MLP neurons of a small language model. Each row is named by its layer, matrix (up: input weights) and neuron, and shows model dimensions 96-223. Each number is 128 + 32 x the weight over its row's rms, rounded and kept within 0 to 255. Numbers have three digits each.
Before each neuron's rows, "fires on" lists the tokens most often at its 100 highest values on Wikipedia text that the model never trained on; "fires after" lists the tokens most often just before its 100 highest values on Wikipedia text that the model never trained on.

fires on: "="
fires after: "\n\n"
L6.up28:105112130150129114051116093145068197158133104076093161148116117156115091164131099158161118117168142152146142096136157127110136175145135112129115102154068104138154137151128134154108207065191102094170112164159129139051136160098130100101176110149117135077121138169107162133164170138081154194148135113113097161098126094107148165179138074092068158128143139173117126109085108181109108129126

fires on: " 0", " 1", " 2", " 4", " |"
fires after: " |", ";", " -", " the", " 0"
L5.up136:138099126066139134111173150065110103139120089114140128131109106097119119117108174104122119148114156138144126127120081176139130081138103152136126083133090092204109124140182081081148082132145085180116128133137199134087083165080136084120177125109139101089141111127088162147164087169099158087129158180165152151174180086091118121102161128108119135104076116082152132123151160137133167056136

fires on: "|", "-"
fires after: "-", "\n"
L6.up206:098150064167103163197135120141120092098133116149025141090094138111131170098100107110152130187161159132129145147144181121135114180142120135123116106115112135216141063125081087124124128168234175050107134155178099106072115149091115072087211119158146122099147121129126154167163120106150087138125110128156158154110157096138120115182134098095171116091130112120134087122084133144124129082131

fires on: "-"
fires after: "-", "°", "."
L8.up549:097107126114148133163117118089154117126162130147112173138129144109136103129126112060148122154145119213147132143154123123106108177170133170138159164129130163172151087144122131060134126155146138112127073166112088133093110125138125164083190135166197098148104157147129143122076108109143070064112102103154171122165153129110120117110104170050091141124174088124177139155137136114111122092099

fires on: " 1", "\n", " a", "-", " an", " pre"
fires after: "|", " a", " an", " in", " |", " the"
L5.up451:157127122065095123126178088091082129162129136123156170159130123140167137077128152109167125129175128105182109116157153133147122149135144157130116121166089114148154080107122077112125065131162095114137155166173160132107141147070119078104255075143102171082109062109120183116192144157124148140130154107142121180155126167105178094151117115117117127130148097138143132140099140178155106116150

fires on: " \"", " construction"
fires after: " the", " as", " a", " is", " to"
L8.up172:118098125097124099095151082087118174087107105039122209125143158204068096174121093068131139161111140088092161085082181146123139076136174214082145131111121177146098121138130129126102122130178133100167207158147119166086125105169110088080150135100157148131133142112142167105135117182124120135132135121137119068164124076113115140125115131141067154183091140087178107139199100150147116094106

fires on: " and", " or"
fires after: ",", ")"
L5.up589:107132024081113135116129115165067202131107160093123117167118204133119120161120209157147188126168142173165152105138157156145109138154055150092116133163143102137107120137135094131095168114177086123161117169190181079144077114108120115138091059140119115102175174137142090156135093123135116109140141134156160167105114078116080127141153120136161148114141161139128137079126065095105082168113

fires on: "-", " the", " The", "|"
fires after: "-", "|", " in", ".", " of", "\n"
L5.up317:106134123196080178081145127140117107175111112113123095137108173096170109149113099142121156086171167153078135095158101142166149139122143094077122101151077125172124128184161106154105089095143112143126128134118166036143155100166126117066152088141135096087150104097140168133152103155119118177192159146169194151157107103161183134219111136147112136129108151087115127080087122183146074177093

fires on: " |", "  "
fires after: " |", "r", ")", "l"
L5.up440:084109074066127123109150161095154133174183147135132105171148105094048113166115141150143143120096122156092083151103069159154139091120115127129118050149143098177118225059161148112104123132180145098130136110145180119129129126138146120112089123086142103145120177121147090152142129117088146061118110128089114098076122144136116129106159144145184151045118140103173118110189092105127108160068

fires on: "=", " and", "'", " the"
fires after: " =", "=", "s", " on", " On", ","
L8.up345:159117146112126080136173109207070201157153133101087126136112129114173134114085124150128185146120133137150133115191149116087076120129149169131154091140098121133048186112170160184136105147117105188190188167120140159118161157073104074101183142103105082090165101107080145114117142167148126088099152147166097103134134133097107143146123144112095150118166146134127132142142090120129099146112

fires on: "|", "-", " $", " •"
fires after: "\n", "|", " and", ".", "-"
L6.up506:107161123130075172167119086104085161071150094172114154141125192094120116075154161123157181179144145143125055088103142103129144132142174135156177139120118126140134081149066120123147132167200115140113213112127120108127151134136128157103125104104146130156083115182132192140126123202140127152110110083151132112131187087112167128101114153127128125160184108106114092132103120103168145126157

fires on: "-", " 1", " 5"
fires after: "|", "\n", "=", "\n\n"
L5.up168:146107156113114111137165074110132113150101125090073162196115188120170153041103143080122132119141130118208135112139205113124126191131129197132142080107138100152138117124072108114105083176130070095063121133157130094081138154115132122121181078116148182090106062174120145151132205159124152088089089114204118159151131147071153136145138170090164113122133126107109100067101152103154177161174

fires on: " \"", " res", " every", " “"
fires after: " the", " a", " to", "'"
L7.up122:145118137141106106116163073124108135129177125108102159075136096145124108120122150121177194142146170118154168063129205172120158115153136161114093070133098093140073141084109082123108113115078113104143173198141175162108114123163119079100176120065104162124161135075106146152124103139116159163149117180135111089163131082118129130168091120119143166162074195136173136132113118162177030080102

fires on: "-", " that", " al", " under"
fires after: "|", "-", " under", " to", " in"
L6.up244:108157128132153124155149096130130110156102165114117130078178108129180125156116147084180151108123138140115179124123145120112052159090121140127123030133116148162108133117126146098101102077142099101125128163114111118072141154098139027087192146114146143065164160108160161150160134169045097108148127177178087159164150144158121135144157163101086175092121153168175097154133174156118030159137

fires on: " un", "-", " inter", " a", " pre"
fires after: " in", " the", " an", " 978"
L7.up619:140120100091071133154132080143108130133082139119148150124144114102159112184143156142106184148137152149124144119098099117134087091124170101100074111126125077145103106120163054156112097093116108189175159111140167128087129084167165017094178127160154137063124133122105080146113133202096122096083167112104142164174153132139151151144184160076081155096089120093132149072160092150161101144075

fires on: "=", "mi"
fires after: "=", "sq"
L7.up279:102186138079165129177094127154156116132075118104119190114102193156148137111138206133133085102132178129147106142085149130076142066173154084098144112093079120128172136201107124167182124121162100171190188089175137165100144150122116110092093123115148140062154098141151148097140102160125130119151126105102085108148103135095169167122153078163127144109159130036131088151104091127151112145132

fires on: "=", "-", ",", " of"
fires after: "\n\n", "=", "\n", "19"
L8.up581:129126094102157143134082121120123134121174075135096139146105114121124144103110157122185163144170146191155148095145097158117145180212101175124142081121144155162082095109086139111143132079187094071124157143147118106117088131172119082082199124128121135095143195113089132129143148207100106109092103101156092128082126127155072151109114120140110112125084130119145136136103173131110055162159

fires on: " a", " is", " was", " not", " an", " also"
fires after: " is", ")", " was", ","
L5.up236:105047092133105112132202088117162130146151147034103127158075056119142114156120154103157134112104136148098118091181138159133104155223120138158083083148124137158175113161112128122163146136151128083184130108149190140108064123173117145103152127164126147135109159192136102189174110095115139089130151094152166133097136105151108120128185077105184123158121147069196132133153089126133098080168

fires on: "M", "O", "P", "E", "H", "S"
fires after: "\n\n", "=", " (", "\n", " \""
L6.up59:109079123151075113149116136081119175096136113092187173146152153111194109160095131080169096101171147142203193145150157138090077174127119074089162138144136131139157136128109070130122145084186085118171128095162102096063076201140139145130118141131149119130119140096135144140099155180110110058123161156175120106125174119123106153151163124133137129166086146073113140108086138112090135135152

fires on: "=", "\n\n", "\n"
fires after: "\n\n", "=", "."
L7.up450:096129105157129122109114102125114167060126113110116195102101115179157108128073141064168148123158190092188120155173158157118141164130155117135128052137121126116099079171165177126090164089199130160187160137188135151081144150048153138058123106086101145089085122153117109130123195116130161168139137124127112130111167114089135155091087113134101147106121146085121075187139059116190134144119

fires on: "-"
fires after: "-"
L8.up382:158125051142076193109134187093138114129164100170101165115126130130110159161118134082198154153175172116209175104101152198141109130103140155137098074133090112124116152117120111132131098136067135190145172118145146127112108164084153126077135081110105107112144188195140127183110130097160154149198115127126151153148172150093148173142072105128143163094113114149150126103115166168166145133067

fires on: "|", " |", " the", "4"
fires after: "  "
L5.up463:118138115112101130117142128078138148201096131098151241100169108150114111200111152125149084127064175152124142115110139120086177075161120136130050137146077067133140198185168155107111111124110115158167119085119161119092149196095128052109181187073104121108078185123125093086129114097096141125167142166103181138067089144150108169167083089111097160108125121138132136141103109136183102196074

fires on: " and", ".", "4", " 1942", "3"
fires after: ","
L6.up151:073164078121112131115124138148151151133128134126114153102118107154121144182107149163141168103121138200107180147172126103131104129151128149136150117174129094192130102189138118112063131152143076153162150097185185130145167145104083132089194134108171109141101115181094072095077095087137189116146169114146125079130080130133089118152099116112148110127114126148140150120111059097155123155124

fires on: ",", " and", ";"
fires after: ",", ".", ":"
L5.up82:119119123099037100067124142091131120203183136150153139103176154134162172126099240128151145120135166147132138173186124134180106106187129169084100144168149170112124096076094087119130154126132155140170185117142164148142075210056126120041143121132128124091112137107190084129114168132115132089135129091132129095102120149141155085118101107127107103147080110112176146133075059129194079166169

fires on: "-", " p", "|", " fo"
fires after: "|", "-", "\n"
L8.up253:081082107104123122114137088119096121132123131123188172122117138122086044124136126067160122145125146156130168119139124122053132122181149121167138159112097135156175149101156155096153197159164128156174159106129170129022079130121133119112117125131124128100120149115115154121144078114060142138145112074110088150117161190134132174143085134136147133088127157040148095133103114148146117174157

fires on: "-", " and", " un", " conf"
fires after: "|", " an", " is", " was"
L5.up329:139123105105074122129234087185103151183127150058094179134141155091135116155139098158157123160077145164141140084097126114181060162131124143122132114138064089165137168099110091112079118141136049153141179072108146149080137102091174059127210092088128151072156181081159149074133202126102110115097136111158116191179134089128121098094156126177129153153129136125165114056097137135191116126181

fires on: "-"
fires after: "\n", "-", "|", "\n\n"
L8.up372:135161083121092171090156145103163137104191158171089129095116110107104091084059120136177183185164153111161152090095151112130126141133135169099079103125081086082114061117086108171080137148144146143166154105130081120129137128070148082085157072124150095107134152127151144131144149109127143187149127162195147138146158136148170076112148090117215115063098115155114113119077134160096100089121

fires on: "|", " |"
fires after: "  "
L5.up13:150092104097113094117096138093094102121091136131166139139192108127108093172129166120136136143113183160160128156169120114116163065131161161140146100123084127212120184086176147174107166170163152130126154138113197136091114110067084074109123077095101117131134154102105170140145141121125168127090143144126125115156136145119079145163118148129123136094147075074105151147162119156170088143114

fires on: "-", " of", "de", " or", " De"
fires after: "-", "|", " University", " member"
L7.up593:126073059115139130143104108146089126134102134148123161157155148097149174103107150149128107162103129156138145102133145122116123132131082160152065096150134108187066174122109146118089138137173118104131178223127126103120102116121167076128144146116135124139128159090093117139134110157038139089087127085160135186144134084179075132083176121064153127115130115149192118123126156157130135160123

fires on: "=", "ti", "po", "adi", "gu"
fires after: "=", " res", " subs"
L8.up205:123097153096130097140108081118161086117154131052083158161143162080123097176126159119124136094152172184134100126170073059157119154121160155100090143134097147200192091140148133148188131111138068190115154094102106095136126156168122097109151101124130094083115080169110149123141130177176154138082132149119104111135119130158151177163132132145083123100131148139179115104154108163093166129172

fires on: "|", "\n", " |", " ("
fires after: "\n\n", "=", "\n", " Team"
L5.up415:153115043203065133143126104186054143057179173142068161129095123115124129097102110053204166137126193129176126140187112154172084158107125154078129141160113073104136090150073143154161101124173139151112093092169134125095084135073132110102172158144098133084103102066065072119136139151085139123102130139172147168168165101124089178117159161122180141135073114071107124115108134139123132151149

fires on: " and"
fires after: ","
L5.up288:091155086122084076107147161112083147140081131100184179121109194114170165137128094144152162116151164171186140107145190147085131128192128146111080151108169157114118064134137109120093131177198150105153151095168149082132122117064101103081154074138126145119133073140191124123073162110104160143129173123128102134110150154152114124159148121054137138153156105118133122158162010143105117139101

fires on: "-", "2", "|", "1", "P", "6"
fires after: ".", "\n", "{", "|"
L8.up43:116106096121041138148177078122109122116094120169053161095103094125116139157066132097244130146202163148124132127137085164167091151194105149180143131200088127101164105147185132144114146171138108165118130129142094077119069153129165099104166078137125163100150083146105157118115148182093163153159120090114128154123175151097147123104115143159097137114145111126110064153091150158152106133126

fires on: "-"
fires after: "-", "|"
L8.up452:128061148103105148123156117130152157103083128085072151153149145146129135152146104122155147172106146129144189128185102147127089152113075098180116088161087142198085101169124123146117092074218091031128096138150128110075142175145101118100157051144126132125150175166158089156129174151116075110152183165146140151154132094179126121149116149111111134167152103133167085108120129150085136145121

fires on: "M", "D", "R", "B", "J"
fires after: " (", "=", " \""
L5.up200:115105103149085125150147073144077187094143128076104234114175092192182182128090154112206106139188121160143185148166150095152077153099120146132145123171073119185135177138083101069113126109170081075160148112126135141093117179159133106111137105095130123106117185157123107126060151145104172048172107133165169158187105080135143087143128102183103121123075132092165117104132167078151089130175

fires on: " also", " not", " most", " still", " less", " initially"
fires after: " was", " is", " are", " the"
L5.up217:129116125139113114140155125096102123165137157107063130198111124167161163168076131102126084114071159183160123127117134070124146098132127155133150103101107092170122172153139178105144133137143115079162112080086159051094087132128168136165157181164134144116123090123132069107144103095152167137114135115135167156138059127139143181125130135126137169135136182055124098106162141131144155153112

fires on: "N", "-", ":", " •"
fires after: "″", "\n", "-", "°", "/", " zone"
L7.up566:090098084101088146142082068186123071072092108146133139166051118084169147126111104097108145145132158184134154139133097112078095138142093090160139125104137105137196076146114136134126171153188112192172108129116116166060109098130109171104121090120230139107107109165135173077124094150098150140097146089161133182113102118104113170172175123123155155105137138049130089134129149075101149107113

fires on: "|", " |"
fires after: "  ", " States"
L6.up101:107144092116080135099168123087157118180140174074177186163154187172116193070131171152121141135114204166173125114118150089109167079138179133111117137141114120122136139145160109163106117099154117146150129134091142130140097140078144033146151125140105108068098121125166096089128081139122135119125122138103164102137067179177121155144108067129124158082115126120168183085105093109134168137071

fires on: " not", " including", " as", "ly", " such", " an"
fires after: ",", " (", " known", " such"
L8.up620:078125149187123070142177156096103159148166127045153147126119101137089112131068193092150135101161147117151091108156136084080106139137135208159041126125147122145092147199110095141164146108098106134165166123170149119095084142113140119120181133160112069066149105137145160157158088126140199151177147106176150139143144145103089133131129126060173127137120134140147158129126106159080120170100

fires on: "\n", "\n\n", "|", " in", " In"
fires after: "|", "=", " |", "\n", ".", "\n\n"
L5.up6:126158072135132156121094118149100187133166135128107170110152169116068189126144078114109123129167149141164086087139120120143087202138138111116096134132095110157138133116116096104125122149170090141161128126168168029100077149118201111104135104131120125118132063092078175136150124116117098096168131108145138174171156152096178130098069089082144158202160160081111114074171137141176058123110

fires on: "=", " (", " and", "+", "-", "\n\n"
fires after: "=", " =", " UTC"
L7.up600:134175111171089114177133116116157109122084177133115125144103193168113158131066148162130118158126163129148144137120111131101115060184139108091116098158124065123136148203143105175169112123113115104175099098192068120108086162111091103107121116156164108118079077152157148108150094157134095135133162107108163127163152153131131168170219082141131129090120123043126137106106086143114178130176

fires on: " |", "|", "  ", " Pts"
fires after: " |", "  ", "|", "\n", " Season"
L5.up205:092130134198079102163126082086058120147127121161091196175132152101122155148083128107132097145093160157103178120126145072130141123167093093125104148138100092110140133178152144145118121138187114128106145067122217056117144146111071124057166124143137136074127090152144146094104146162100131119161203139150133145110153212154183163160183132105117151141092141104137100081084164109138130177113

fires on: "=", "M", "ept", "ear"
fires after: "=", "Rec"
L5.up0:160098144139160088149080115101113134155077120065105230168112164128143083136081120124153092144146165193175209123200100108132187168149169165108117131115081096158132115158137127111143094133195111150158175071153112085065128153182121175066134118116187109083121131093101096106098115123153108164093143163159106171147123078137053172118149130155132148162145101087160079146110086105102148144174

fires on: "=", " ="
fires after: "\n\n", "\n", "="
L7.up21:123123141114104124078147142104122146209182122176089073217128145112105055057104175161154152116179171200175090116152181155156134156139099124116125171131095159147082169105144149128125134113105156064098057163120177099098126077140168116097172130135096166101156174167137126135143159138108150203086132143125144167086086130163094123100136139125095184135142149151124146127190133103158108117142

fires on: "-", "A", " Rank", " code"
fires after: "-", "|", "\n\n"
L7.up297:141079065152103139096131121112099146108142125104108133111114184126095180075095108112115144226149144169152155128147142123098089195117085132152136091151088085150161109126111149107123118158104144083146135164143129123045118134051107102068158096165120120095106125142107167165175108129140127109134152162151171174165146118192123194180081119092171196128096187039157119108075095125138150152115

fires on: " not", " also", " had", " was", " never"
fires after: " is", " was", " He", " has", " who", " and"
L5.up213:094144121149140109135202127163116135147132145144051117118100129112184109161115140086186113101112158158101143134162112130151089177110079153166173163218065075177126140157111141099139080172119079095104099113156175102131121136128137105123186105161133134122145141149187089118085173055149191103089113098182153171088141180086134158096159110164167135135142170067136097103154150119106139071165

fires on: "-", "2", "4", "3", "1", "9"
fires after: "\n", ".", "{", " (", " ft"
L5.up437:081121100179031174113151134156147180094125117132144159128114181105125107088047142154144143198208151165147176146120137131143104104114121087161127141160116119129149089142117145080138170167166098163116120096175147123164127162113174109113082088152141072111128096203103146106120091098118164134098137130134149121141136088079165140157157096122165184109116126050125142126099086094184140144078

fires on: "-", " of", ",", " des", " \""
fires after: "|", " is", " some", " most"
L7.up560:103072078117057114106169045083111145148128118131130154127139137154158148157111170177149148111129159169172180119172194110094117142147105156082083138120081097101103097133110116088091094068180058120127160132191148092123174167088169087111154086120129134045157166100164117097169098152066155148094132129136101191176110122131199059148161112091136110141153161112153081114116104149154110120101

fires on: "-", ",", " Votes", " L"
fires after: "|", "-", " |"
L5.up448:065134126113074123138231098117121133131117127101140142159122154101146183141110182112127133138140162168124149041112135090101130127157120118134112128153107138141146167120133173103103105138169083176109154066126166139115110126153181075068152043166173096107126121163140164071136156152068121108117163095164177060157151124151096082121135123126149098108132187128162150118100178187056097136174

fires on: " the", "-", ",", " of", " a"
fires after: "|", ".", " At", "At", " gave", " at"
L7.up623:061137125068098097076169096118077092190119120165142168101164182126093188117211165119137136160117162155146134112143133119152147214135068131109129154147106169161178138094109160124115092118126113098074177085174151107095158118140170070106156055170124161065159095122080167100143198171090119137118120090149144119116129163113082133128120130113110147132160150105191107087103155159141147133113

fires on: "-"
fires after: "|", "-"
L8.up170:138124120142033160075108136082102138130158151087137216115188143129142183164095109137122171152178112134129142133119172113050137062075100173077102104136129114160134115137123085171094093198114171070138127155104147109069111169130127122116130065112127141105106109098094106149175153184045140088144126135118138167119128141146080141137109119101117188138157096117153141066104143196119079121105

fires on: "-", "|", " •", " ab"
fires after: "\n", "-"
L5.up617:088098043107038183180156087118030118122134132082117145097103172120131140063091155126193141168125154151150150150111179135124105110118163125106089146189117102110152104125098151164115161138100134142135198139161139119096151169087192119083137101094169077084142146134085154159191167148114164106140116148152145184200145122112132133126140157067150157114119153073088122081110113119182118071117

fires on: "  ", "-", "–", " 4"
fires after: "|", "-"
L5.up227:081148105136093128116174083144109167144118096130137130143140122144164134114165142156147135143157154145136151078070162137120128123145062103092119133159061148108168161138091160077084132145187115093112116124110210130130094126140130063098183129149152137100124200136125153073133138121080108068159166197130132133138149107105156111141130134154162150140123165147143123125118170127077077179149

fires on: "S", "C", "F", "A", "T", "B"
fires after: "-", " (", "\n\n", "/", " \"", "\n"
L7.up557:137151093182114176105106140153068173111091116130161112133185109120160147129123201140220136191172120214123160151168202150083093144139076125099121144147082123164138198120093082143132141140201102095138086138152130079096083142109119090110104195116161109113183097158146100150098134122104116095124103122159126072090115104104144115155131134122084123155100163091111143111127121117156121057061

fires on: "-", "|", "fa"
fires after: "|", "-", "\n"
L8.up547:080110140145132173045126106089154045062133110157066199104168064115172105105100076102175112190131161189154123128160148154082186125158125113118138141122109162165104144164116150140100126170129133085160117116156087084097068169101140129103159120147148147114107151147165161084107132154074136082159149164205088126134168150049126132130106089149097151118135151123130101084085131122094091108134

fires on: "  ", " |", "|", " released"
fires after: " |", " was", "  "
L5.up552:131158137106051141165137125171129109162165149089110147170129086123076136171119119152129102149088184192160114125077144099151126055140126139180122056142095098169104207060145216138158151135180144151152156105069161154131123048137133048147129198116126156118109114164171105106118105102155092147062153132139110065073117157148095143152144145118140158117098132131179107166153136070100098145128

fires on: "D", "L", "R", "O"
fires after: " (", "\n\n", " \"", "\n", "="
L5.up24:097139155111118096111129149188128155071085115133151225126137117141163139129102137100159131111143128147091208117212192147131128150156090104104139184134116120157114144136100147103089097148153055104166120055162126121141082197149179157128125122144166169136133125181150090106083132156093136041122137148208108122155090129135109130116099123165080107130146107096114124131113135089175141069138

fires on: "T", "C", "G", "U", "O", "P"
fires after: " (", "=", "\n", "\n\n"
L5.up249:106134127148000111106118111101087159121097123116135181154118047086165181137090155102178125151172137181134137110165150129133120153105186134117147138180119104167159107133126152087120064154169128139125083104181112124114068182154131099109124139124165191099093138110105094089053180182132115058107172102199111139144123112114091138082094146152113134144130126163137123125098172139175126182166

fires on: " and", "E", ".", "|", ":"
fires after: ",", "-", "″", "–"
L7.up31:105096108153154094115101189185145166175112129154099185095084164197132144176138120105185116176161149164103146162213136136096115128143079098124114082143095104169158182159140058103032131133111057081163176145166113147089132202139134127092161132124132134073153135170202069158098133086121092101130134165186146132157104168180068117138125076147161128174102115179152133155070090120169115154071

fires on: "=", " =", " career"
fires after: "=", " ="
L5.up211:124077147080142048125094147099135116154155129129114129175109128175128107206122108132080154142157125176182150157191110121113149118164168153098121100109160131169087166121159171164177093080102111127149142183126122108132134118146102137110150120104163168096196162162115097072195136181151129162087080101155056111123088119128146149087119075143076150157089095164159123162190108081121148126127

fires on: "="
fires after: "\n\n", "\n"
L7.up285:126140113128101113074120129116105133161158159114098123130117112148136098167106085122168091110173164128175127086127123107201147179135150107137101148152112174148099150125128082119106194137191160070116101132104169091070099152126063123074139108146107067092113159129167102077167153083128172155104174142122083176069103117120136149132144126123111170133134158190157099119144126112106112145138

fires on: "-", "pre", "pp", " prop", "asi"
fires after: "|", "-", " su", " the", " (", " e"
L8.up462:116076054136146091171160079103118094106149173102080145208118094136103116114121104092129147129154159161148096128120131102119090170119127172118146112151150138184144077073122170088092082122093095158171172152134113127082033128142094149131135055118132162122092089103127137100120143222074150091136123153134135173179095178144119125083131123109177139131096127135180143079162158103148109076129

fires on: "In", "-", " \"", " of", "("
fires after: "\n\n", "\n", ".", ",", ":", " out"
L6.up639:135106075107076131155135166107119143094183122180105150123114138144117159113130214137243199158197148105166104107137195160121134210160132150115107062163139176125127126112092115051133078074121084095135141135165150127130115104065141148105160102150107136085117200088121089136113192144107177131136111126154090114142112140132145124147155106096132117149122149097151144064096100121120085107131

fires on: " In", " in", "In", " October"
fires after: ".", "\n\n", "In"
L5.up45:058114157102173108126085156145137141144156148177166124156152203099073184116164153150094168118163124165139126133087149128121061170155150099130099059115132099123127134092132068191191143099158138092130115129184119110104117085138165127100125102138129126076198072151097174124160159159123111117149086098122093108145166200137117124110118097101114137180193111100103098073210134127130107150090